python train.py --num_attention_heads=4 --intermediate_size=1024 --positions="rope" --rope_theta=10000.0 --rope_fraction=0.5 --bias="qkv" --tie_word_embeddings=false --init_std_o=0.0369 --init_std_up=0.0369 --init_std_down=0.0184 --learning_rate=0.00686 --max_grad_norm=2.0 --decay_fraction=0.551 --decay_shape="pow" --final_lr_fraction=0.0
MLP neurons of a small language model. Each row is named by its layer, matrix (gate and up: input weights) and neuron, and shows model dimensions 128-255. Each number is 500 + 40 x the weight over its row's rms, rounded and kept within 0 to 999. Numbers have three digits each. A neuron's up and down rows have the sign that makes its largest values positive.
After each neuron's rows is what it responds to, as a language model described it from the Wikipedia text at the highest values.

L5.gate203:468583473483552501484523475530515490482437518499434557429478469600478632487534578513489499551518476499516474476479539463497519447588496521498482559585519512541488474497481473506532579517520505477544456483502378562462503542538543535473516451394518514479431508548525489511478452480520500485523609521448484480508510556438514574490487481469584539500493462510529479470516511540515454472491
L5.up203:488568516481516497490453472534494498449502563550509523462446429541549503487484436530440524536495509526508440430455511520452482483498510588556532485477496533556490548512417449481544597555573500437515488511470496478571527486465487458504499494440496532475516526588498539462486531532536513530552573489487451490540548522558546552426442440503518428444544502512498478454477481460556487450553
Description: Mostly the bullet dash opening the first item under a "See also" heading, plus word-internal letter y, as in Gladys, Gymnastics, rocky.

L2.gate421:392439538455490506494528548511523482517366509480533451456533498499559549425539532515548498520471470462535559463494479499490528449515498535484453501493478503527502477535473504401525536553465472512550481495511419507470617481492469502456464516587551510507530521462453431448514525436444561469376466502517542506534501584537534517476439526507508455436519504489545489506545501536523511458526
L2.up421:531508529543433500536516480509474552501456483540551521542604528447430456455519432568504487442530491458503571514449489505471487524549525574525469479513503467542499493521527451518478504529488454446551528560495536446486516522498505439380522535487557530520532581480453478478508539491489480484500482514494522419492523543479516588506535566518523467497583513604568486561566508503562468487539
Description: Tokens whose next piece is nearly certain, mostly in lists and tables: New before York/Zealand, Al-bum, serv-ed, Munic-ip-al, and by after "published".

L5.gate242:549482610514537480553456443477503463471600573575486481445524514483445491518534538508480439509484448533549502471451562518426467541467501522465452538510497474447517417540577538489514475475456518530526466545573477573496524492476525542536440458483470514459458491496456540512501538485539498436463477474463485549539477484473486444477509472501538551464536490489526513490554432490509472546446
L5.up242:512540468440587547467513485478554498495522567456516500478512515486469526532501512521512491530482491566522547539552435476580454489509413481541486475492529458518458498489472466556428554507474476520555523518519511484490451475498510457536550560501431519551508469515446415518422507476508567519425530525577475603481477399546496491466467546493486497521498474413499428547523517507512500533554
Description: Word pieces that finish a common noun split across tokens, especially progr-am, also proj-ect, sh-ow, b-ank, b-ook; weaker on line breaks and table percentages.

L2.gate19:523493476507510568506501495552543428443431459468554483462546583538461527551509468446469498497498491503453469488497492525480547446530517450481408556559503522548444553483554502558495531534461508468496507473483467441499484546548544542403457573459534519565459558569511543505517469512525503472515510516477537533469502439491529444493527503549542477468618522503514480499466449490434522463438
L2.up19:512515452457489460505521486450557505434528486546436506461452529482481562460437511532564505464521487548491485479491531471502588466502441579467490497487510478541564480441509437537562499497411566479495509471576472485499484512542470486468500519483525405498477482497546477439482539528452533525449547516507502456414561491515477515463483541457497476471486472454514550553513438516496470510524
Description: The second piece of a word split after a single letter, mostly in names: M-ary, R-y-an, T-om, T-y-pe, R-ust-y.

L6.gate763:537474530465423509509475534436582510489550507513555540547487453392550486547534492481484532443465555447484498502527493547492495535480548461526499560505460455411507524445489391485475474520470531498509482552542508516540499488535557511514505541522570516516481523548467488550557584487513511520530472576527529466497447485525495458503519423423524503532528494527518472460482571475498449494548
L6.up763:504441445543500447503456492513446510490548467460513471461521500539547487489593475491529442476442547494463476513425500434500518454483487517478454444462463532539561518428557465543500521519567525469441495471501489469513477513495535458443498502513430538562525447485549490521512509485537539511447636501424554427576513457491453472425511518453459485464447440477471495456465487454505521500526
Description: Word-piece fragments inside split words, often "r" sounds in names or words, e.g. Beog-r-ad, ear-ly, gr-oup, ar-rival.

L6.gate846:473500517471609563515452438539482451491548524424507463562524603506481443527441472507529524490461458567482510448492507528523534526502522550547502466536584443554517585504469481498514503467497497462488480483491495497460445463481479481476508520507462502534517522459515481514503465526517555572478518477554478429532499461553516473531507531491589450538540521465534441487527470535497542489479
L6.up846:511549375528472526459525510466542545436526605501453484470501466516514518479544471475479497504465510464470497485527460520461539443543537470446551476502534530507566465508497506464472525475487443593505493522498422539443496440492475533499509549463470516460504495535548469534439480485453461511412541445514497445492518477538549533514491509572494490511575538492597525495491541519487557394465
Description: Final subword pieces that complete a common noun split into fragments, e.g. tim|ber, squad|ron, mark|et, compil|ation, par|ish, bra|in.

L5.gate164:518474488473537501544471505501483532485531492455498526493547470513415513488480496505525478414501494469507472555452447499570517427508553433487498503423558495577461540489513494483501473515419500489495570507495566455542480513506406524517461497460534410483506473569452479435510475471548466485529506432527586533532579482501501541509459533549534485487468583506518526562469466523565463542466
L5.up164:503508460434535416526470517510463563512510498563427426535530500523430440454535442474480416515455597578506534475512443456560463594498506523489530417436469468521505441525538513505469429435492509537496451542559492473548571466482506499515485515521438561549498463530502471514482465530454510510495543516457457540463531462510564517501422511499501480461506482531529452494451472466468458460462
Description: Final word pieces completing stock words in Wikipedia infoboxes, tables and headers, often before a colon or pipe: Dialling cod-es, gen-e, UTC+1.

L6.gate604:458523470545517526468521570457509518515518491475528454492459522527502548533524547452526501484480487524546568486492502414494470493502520481543531526501505579482550413446479530460471468449506440491486535468398487511520478532491497438487458424550491503495605500492538467514477507502456458483550479577505494483520487546452592526499497529471492519469536536528520504456512502550469485473500
L6.up604:406506480503459577476545499591461464539511531555553474438478456559490502511475497479530456520517440478557451495480435460469509518415495541477463542450516508496479459532469502524429525517578500491522469499489486477504505485512509545523540422496533531498528499420502476565444472531505478448511499488482487535508488562501512482501504566429443477481564491539488503488516435492445508559538
Description: Middle pieces of words split into several tokens, strongest for "ec"/"spec" in Species/Specific in taxoboxes and spec lists, also Calif-orn-ia, reg-ion.

L2.gate104:509488615506484459501477466483543457449455507526528523477563533494488519564551497409513479472587593538450474547502553492474525509533518516503472494499519449484498456533555454496436487538495520438529444482483472532518581585470517507468471483549494577520527582443438435487521452506473505519472512526507512484560515475461560535535493558555534493500445501508471563529548485575545493513477
L2.up104:548533515452485506476497535575493559466561465457547526410415496557482523568508488484511446519474548511452564432482472486491518503513462454530514540519496563527476488521514521534439493525416554472502518447527536498445484511487478487479496447492523454472559566511475548479498453464470475497487470523458504493470533496497516562489435506465593471629459553482537450544519453433533525488479
Description: Inner or final word pieces completing common nouns split mid-word, strongest for am in program, also railro-ad, st-ation, foot-ball, te-am.

L2.gate65:434503525451430540568517517504478494529510459603567471448581504545513516534527562486511474464490509520528595517469498553517432534435475464513521496488490545505499498538475446539498533518521517374465485518492492548561493522491481531475455537517528527571515439421552472486516535450568519544559481507516559442625539482562543494519514456441494482534519470468506493513436547476512471493481
L2.up65:463461542484524493586429569532515505524451491504480500498499489520540547533555549415504452468482519490536491521571544514545480486524482528521561443498526505461497526563487441533425552495509476362471499529527487497464495492520450501492450516432504579451445562460523525476551501501537548504519513509457521474503554468512577567448463414476484452439531486511562475495411453531557429498523
Description: Final word pieces that finish a field label at the start of an infobox line, just before its colon, as in Webs-ite, Gen-us, Loc-ation; more weakly, other mid-word continuations such as Mad-is-on, colle-ge, R-us-sian.

L2.gate235:542474449444483443568450544497545403481484515504558458562572492510470494529529517528507485533531473588530425499514512429520453527498481496562489519446488511542476536470463525479475495542488450459489525499521463474534557473558492493493475569458499518489447494553575545505461497498501583493453458538528505454489482573454477477466485537415485589479511484506463528498500532470500514498449
L2.up235:483480473532468496549551491482485453465510496538505493517543512505472531489508532492466540534513484563462520501476527437518471483443483458497508447483484512524542492509469562434495434497464451463479526556452415472441516447588538487454551448509517460544500538564554566478514581534538429537544466518487459544435447482410486532484468450568478555587471497496552456515603461483557478512497
Description: The word found (as in founded or found that), plus mid-word fragments, especially ant, in names and words like Chantel, phantom, Atlantic.

L6.gate64:485460533512553516555492477509466497509419473562508451449465610556475513513530530465546520559467480546509472557509501484500422526512476467405528529489458554443497544467497535499493451545504564505536388485511573501515547524524492494467464495478562489561548467504491477504501478541503474444504569534491510515484516484547528432566510438517471476487525489495490567466532502558474505519535
L6.up64:552538537530489528507485530426502541529379506530574515528517490484493421483461497506482409486485577479552510553513485549440452548518440527505398478560580507456563489585522515538452539551557509506570545525542553529463454512436495449499555478556427499518499522515470506431528491494531524513452517552580503427484560487451575532495504497454522503463488532453507590534485518547478516495486
Description: Short first fragments of words split into pieces, mostly Th/th/wh at word start (Th|ough, th|rough, Th|is) or one letter after a capital (W|hile, R|oger).

L5.gate24:502503477501529518539450524525420411484520503449489597458516542490476486436455451485414444513451470464513471511477555545550489509512549460455550571480465476551423504513478450491439444443509491573526467466489508507518539520429488527535433504532585573521468503469458487550509439503499559459529458545478461459520472575423531457438545531520524468475456534514549514538442515477425503489523
L5.up24:479465410412481494535513586533435528530507511427438480489472521484513463520501451573490511523380493540576528524526548506471541490500536460449554539426530468513533484470558536465509519469490545502522504526449463487510590528466515535418457470503572497498524505456498412508467462508513529527489439454470524463460425461518441507472456485579505479431507514492526435480475564504482595531472
Description: Word-start pieces th/Th/T beginning third, those, through, this, Title; weaker on colons in times (1:00, 2:03) and elev-ation.

L6.gate620:547484402536553487547559479568453480498501472530488436494543538532486454511467452439411517477441566506501458472558512509397499479522497544503549526469514492523509517454572485400518512518490533532496436433497473469500432488535522538504512421525452459494502434442527453504535504568559532502496461483453481548458480506511538430502498524449512493446560501517488431477574464475513479488472
L6.up620:487465552515490514461548454469505443511521529575465462524584582507523587488501504535519498466509545533533517499495502469537513503526561420548517463432477462581550434477439411572514514589458511426411557528545475539492502497533506475408500450534496537516489497549499483513502489477551518545514489445554503539467449588518493529528538436539532487465509520469504502467503471506479472480580
Description: Opening pieces of split words, mostly verb stems after "was" or "the" (form|ed, found|ed, r|anked, r|uled), plus leading digits in table cells such as "| 1".

L5.gate665:463442452520519524576466443496471439491510488431513477510470518446474511493486538471500444522513572454492479516541516427470507446489511495436471453419480477478535547532498516538487491497559425472514543499523437518510456442456486523508477466623565453465478455443505459507565439528514532500506497542484525493492532523485402448493480521487551517438501453474586498473516590511505424464502
L5.up665:488458465519475442488535586427508526450501573472565444540534544413545470481458422507523495480537539536530479493537462501493491537516525485489502460522490513522557520515534437490527503522521469465540515566514506540515494505485548514493522573546510510455454473438520451547572494555498514526514502566537486489508518446522484534502466408422547528481555484479565492458474497505488481555486
Description: Blank line-breaks after lists or infoboxes, just before a new heading such as Teams or = Title; also word-start pieces like gr (group, grade) and r (irrationality, interrupted).

L2.gate700:440509562476430500494556502497523508507529454536435524522560448453489474536553497510509466482491480461430492512529467549474499468497475479530513429413552508493489530520513509529498515421537525554465474460538452481467491460423568500465497574515487477571505431527464468544552560456504559560501485488457483539521496478548566420479535458540539495540508459499498484457468541568434517545533
L2.up700:449501572529466497491476557522467489466520500604459555576454492582489414538548505481598512506558518435491453519494510445539553504459441435547538513437575517519504485507579511501525555470478477505527520462554424531517521504517524475546523573580529515542459461464497440506504556419473495554510484432511488495532505536533494543450476497523555480491590486491517554426443548546478469527509
Description: Word-final pieces that finish a word already fixed by its opening, like individ-ual, b-orn, f-ive, gr-oup, build-ing, plus set-phrase prepositions (founded by, made up of).

L5.gate712:497458443508520505449444525465594490553415523469536517478490573464479499432557444460521488471494532440436476487498512562486478430488482482426475532530498431478515562555502490498499482482448529496507411444492514533508581520418476512535567489478524344491543471504487535411498481564531405489486517502526459477465576543502543481495449510471500469474478610506514509492476543510500461499452
L5.up712:548415451496475481478489521479516505504412397444526442488510554461523523454487500542554442524525576521567453537530452491518457464478566484496498474592589483518554495494475498532487573568505502495490490481425504549496561457515453489500519523594522406503524529470524526509498484490523485475478501437582580477462507539574483461533466454501465492520469549489569469515495551493518517524524
Description: Word-start pieces in music articles that begin words like chorus, chords, album, recorded, critical, performers and pop, plus some non-music al pieces.

L2.gate919:474497539471458471535503533533426499512547454488475537519466534520471534467499478485415478498453428467470532483490531617514554566551529500471488495432499461480496529531564469466453557498453484508505451471515503501492540484436477513480504436479536532456573511425483521479542464443464547523537485438498478516510469547484548510502516506549467420505510470563400511456499473563514532493563
L2.up919:434467541552484495531583499485497471498481452499471542427499534513496481491524492541501458468415469490523468560485420504419507501510450532497465459539485402425493529533516462477471475481538451515485518466448523524516522502534475497439492478521472496468465516469586511454479504490502483561537463519557487508509473428486426441519473477573497510567445483472414489474502509537500537531483
Description: Second digits of multi-digit numbers, mostly in tables, stats and dates (the 4 of 24, 23 November), plus mid-word fragments like t in until, as in Christmas, th in through.